config.toml
n_head = 9
norm = "rmsnorm"
rope_fraction = 1.0
init_std_up = 0.0178
lr = 0.00115
final_lr_fraction = 0.0
seq_len = 2048
MLP neurons of a small language model. Each row is named by its layer, matrix (gate and up: input weights) and neuron, and shows model dimensions 704-767. Each number is 200 + 40 x the weight over its row's rms, rounded and kept within 0 to 999. A neuron's up and down rows have the sign that makes its largest values positive.
A block is one neuron, or neurons of one layer that tend to fire together. After each block is what it responds to, as a language model described it from the Wikipedia text at the highest values.

L9.gate23,173,255,189,253,221,203,163,196,200,153,243,221,175,168,246,194,178,186,174,163,219,212,176,196,180,212,206,187,226,163,134,181,198,186,160,191,183,208,142,208,223,210,226,285,258,187,245,216,237,221,160,189,165,190,178,271,245,197,206,215,181,198,274,235
L9.up23,264,225,203,144,194,141,178,216,239,196,225,176,226,251,176,183,257,205,170,223,225,146,140,236,208,188,198,63,215,162,216,214,241,198,204,175,240,205,160,212,213,167,205,210,234,229,158,181,230,230,134,104,192,169,203,212,175,190,180,99,89,167,255,203
L9.gate1285,192,178,182,168,131,203,98,196,186,133,170,275,241,141,201,205,171,166,192,194,170,275,247,244,259,270,227,205,145,222,166,150,197,229,186,191,211,190,172,125,222,147,206,175,183,200,238,147,145,207,202,141,160,156,202,224,270,160,180,189,136,287,171,222
L9.up1285,237,231,245,206,215,199,225,191,264,165,201,142,202,164,250,206,127,128,167,149,167,223,151,211,266,197,207,111,217,199,208,213,236,192,115,197,221,139,185,151,260,207,188,224,244,220,231,206,138,267,219,247,153,272,175,187,181,114,171,204,209,152,201,174
L9.gate1320,187,171,266,257,140,234,228,237,232,117,142,237,194,232,107,143,228,229,141,167,179,216,213,180,180,318,161,287,230,192,197,155,206,235,174,158,312,174,134,186,160,140,230,249,211,181,257,247,205,197,179,128,172,170,179,150,198,179,190,196,237,241,161,218
L9.up1320,211,142,166,221,186,193,187,242,221,211,183,188,210,151,183,173,126,175,214,204,221,227,137,184,176,193,117,188,184,165,208,134,158,260,176,185,185,268,204,244,169,162,123,215,123,112,174,196,138,199,178,153,215,200,247,227,194,255,165,176,188,192,180,213
L9.gate1380,118,270,182,183,180,199,177,71,223,222,232,234,261,146,163,156,244,215,189,221,192,134,215,211,286,165,241,163,189,212,181,207,249,270,157,184,237,181,172,226,146,120,180,163,203,268,206,200,274,165,159,210,196,251,217,129,199,213,160,175,234,225,270,195
L9.up1380,91,214,237,182,192,179,208,187,285,181,187,150,172,161,215,248,223,241,227,162,155,190,162,282,192,167,196,125,165,236,253,210,178,211,163,162,218,242,192,203,201,154,209,164,230,210,251,206,199,195,162,136,169,196,199,205,197,273,178,191,222,243,258,193
Degree-earning determiner

L4.gate23,225,165,164,188,215,146,259,188,192,200,271,256,226,210,223,152,248,211,289,261,208,285,197,157,173,116,260,231,184,105,146,229,142,226,204,144,157,136,90,237,205,231,155,217,178,230,251,290,260,168,226,186,221,282,219,189,217,210,226,180,143,183,139,222
L4.up23,167,162,190,197,187,213,198,206,207,192,244,210,182,235,156,249,287,155,194,245,172,180,184,204,159,167,155,188,206,259,174,128,212,221,141,207,135,237,145,227,164,199,254,167,150,249,171,244,198,249,188,124,260,147,185,205,217,191,227,212,181,205,236,312
L4.gate51,201,143,180,221,153,208,186,187,142,172,199,255,218,214,196,223,110,230,134,186,187,204,220,248,238,168,188,259,191,195,174,215,209,217,203,249,250,212,198,240,186,184,208,214,274,140,180,220,117,208,252,202,127,153,295,198,203,217,196,218,176,128,182,185
L4.up51,215,156,213,296,167,172,150,194,230,237,206,135,228,191,214,199,117,269,151,208,195,227,211,201,170,207,269,194,222,218,176,192,158,143,147,166,149,173,153,230,219,163,127,225,186,192,188,170,237,248,149,192,200,146,196,222,202,268,167,226,197,167,233,152
L4.gate836,203,162,187,171,243,186,172,174,128,229,267,176,187,162,236,236,213,88,169,179,230,248,234,203,232,183,170,190,210,208,205,155,224,188,144,169,186,193,166,168,199,185,222,164,246,184,214,157,211,178,189,134,195,220,124,251,236,233,214,191,154,172,230,218
L4.up836,239,149,183,217,212,279,269,186,199,240,286,267,107,214,126,241,159,173,245,173,234,209,202,193,227,186,175,245,233,245,159,221,124,136,218,209,200,214,222,195,266,190,183,212,193,158,172,231,225,148,138,186,123,190,188,175,153,145,236,196,180,181,209,175
L4.gate1064,239,227,198,146,181,225,159,101,217,165,172,186,148,183,195,245,145,255,203,238,190,206,129,240,184,247,210,196,231,132,230,153,216,203,198,215,177,234,184,166,192,191,236,199,184,227,189,154,280,207,135,239,179,173,180,245,188,175,262,184,232,219,187,191
L4.up1064,230,164,120,232,233,190,204,211,243,179,202,177,180,197,178,171,128,223,275,222,203,227,178,202,157,225,257,201,226,194,198,121,187,209,194,226,161,135,221,229,213,204,215,232,217,172,194,233,173,217,139,215,211,165,253,182,223,132,222,234,145,144,262,183
Coordinator and following adverb

L7.gate1084,209,192,200,177,209,153,110,279,258,153,262,226,182,202,204,194,174,222,170,214,147,202,208,239,204,97,224,146,155,229,169,169,261,205,144,182,204,148,149,239,265,196,259,186,189,136,224,181,229,194,204,181,250,211,204,259,189,205,225,320,197,221,204,234
L7.up1084,122,211,233,230,260,177,249,193,136,127,279,252,213,197,255,220,138,183,227,218,71,124,227,156,198,232,126,154,136,153,275,251,214,192,184,184,216,247,186,239,205,220,265,119,185,189,218,220,207,141,184,166,228,196,144,228,190,188,179,123,298,200,181,192
Role/position prepositions

L4.gate61,248,223,164,160,204,213,154,189,244,220,216,188,224,260,288,189,229,241,170,220,178,201,133,198,184,120,197,172,236,247,145,220,209,250,152,242,191,237,183,245,260,128,217,142,190,159,136,128,198,240,173,200,186,227,165,238,172,244,183,169,217,231,225,148
L4.up61,135,176,190,280,258,147,147,191,231,248,222,178,241,162,152,211,235,269,197,148,219,223,153,204,183,234,181,282,155,172,259,164,260,207,186,203,233,110,134,237,215,176,215,172,208,255,239,168,159,150,250,196,163,251,183,211,238,180,137,188,264,219,291,294
L4.gate138,191,162,194,106,178,158,185,131,228,255,316,211,156,183,233,201,149,212,179,187,230,235,264,185,219,249,147,94,225,267,250,166,161,215,198,214,243,248,121,247,171,197,171,155,285,196,124,163,154,222,181,243,235,263,217,267,246,171,225,162,172,189,288,222
L4.up138,206,216,189,156,152,283,162,194,182,156,226,249,224,213,291,175,198,173,144,179,258,160,273,228,223,213,221,169,211,246,287,255,210,191,154,206,244,242,235,199,220,172,196,182,244,255,215,133,250,206,224,240,216,220,226,222,258,194,181,174,177,153,218,267
L4.gate385,241,203,227,205,162,286,230,210,182,218,197,215,240,175,250,201,193,207,176,232,220,176,137,244,199,280,215,148,235,239,211,214,141,239,148,200,197,116,226,297,221,207,168,248,160,202,220,220,250,180,205,184,192,216,218,210,113,185,209,194,168,226,188,151
L4.up385,233,228,204,199,115,265,160,277,155,180,259,114,193,197,183,206,216,166,198,189,181,224,227,213,223,292,197,178,234,139,179,223,285,191,162,166,208,256,138,166,165,173,105,198,121,173,201,215,224,211,203,194,237,237,245,161,238,185,198,213,243,242,192,254
L4.gate1272,219,200,209,215,127,158,261,213,202,263,239,248,187,145,160,187,169,190,175,224,268,186,117,267,203,233,292,177,170,220,201,175,220,260,157,182,134,203,175,222,242,166,165,78,245,162,218,251,259,235,165,195,218,166,177,175,269,145,197,148,248,228,184,204
L4.up1272,196,150,145,260,217,234,189,216,242,271,124,242,248,211,258,151,218,232,148,255,206,140,236,234,223,157,323,199,225,232,199,238,219,199,190,211,161,231,186,196,204,170,184,147,239,132,223,174,201,195,120,232,221,175,145,197,216,227,194,222,192,217,167,196
Career activity verbs

L9.gate780,146,223,215,224,121,242,206,231,242,233,226,234,159,172,139,174,150,197,178,202,149,183,138,185,131,205,171,150,272,136,203,284,235,155,199,182,242,215,223,281,232,215,252,268,253,127,165,224,232,231,178,222,207,167,179,226,235,196,143,111,235,225,175,183
L9.up780,254,179,229,143,259,179,177,228,211,219,188,195,146,208,172,146,164,206,243,187,220,169,148,225,235,205,192,231,246,174,190,162,176,275,217,148,162,201,206,129,181,182,178,249,230,244,307,228,251,230,221,173,268,215,166,165,194,260,224,193,255,209,204,214
L9.gate1075,213,197,173,188,216,226,182,236,224,236,222,149,228,199,170,207,209,200,165,212,185,238,155,243,164,194,170,170,181,174,113,221,254,178,220,184,215,231,212,255,164,131,194,199,231,179,176,209,215,238,183,198,170,200,205,217,224,221,183,177,289,165,147,139
L9.up1075,190,261,157,198,105,185,199,216,204,249,245,212,312,175,256,204,188,247,141,272,149,269,103,297,183,203,226,209,164,158,216,181,241,117,222,189,226,267,250,252,205,234,196,209,293,193,213,267,134,221,224,209,284,168,208,180,234,219,153,196,189,199,195,85
L9.gate1122,219,230,192,223,170,178,143,187,242,220,221,226,246,185,270,226,181,195,162,227,190,223,226,227,150,219,150,231,147,152,190,209,191,211,166,107,267,156,183,205,183,185,196,247,244,161,271,248,163,224,288,190,170,218,204,136,277,177,248,119,220,177,179,169
L9.up1122,218,177,199,205,160,181,162,270,225,202,256,169,189,199,239,235,189,183,188,185,192,200,151,185,160,161,178,263,242,155,186,187,165,174,179,165,232,222,215,199,219,245,151,205,250,180,194,273,213,153,233,180,195,274,245,162,229,214,131,131,233,181,202,218
L9.gate1333,184,182,159,188,260,176,227,199,208,223,154,189,229,267,286,195,228,143,207,182,196,207,194,203,180,205,222,269,110,224,261,232,192,163,192,236,162,224,207,195,146,169,217,275,267,213,178,277,191,219,212,239,200,165,198,151,179,183,155,176,191,214,246,195
L9.up1333,164,159,223,199,250,140,192,213,118,226,167,193,146,248,283,212,209,185,194,203,212,193,234,180,243,236,190,184,240,207,172,267,294,220,202,158,266,223,162,171,226,195,243,194,229,224,199,128,233,247,171,72,223,207,231,236,161,192,153,221,158,165,205,233
Subject end, verb next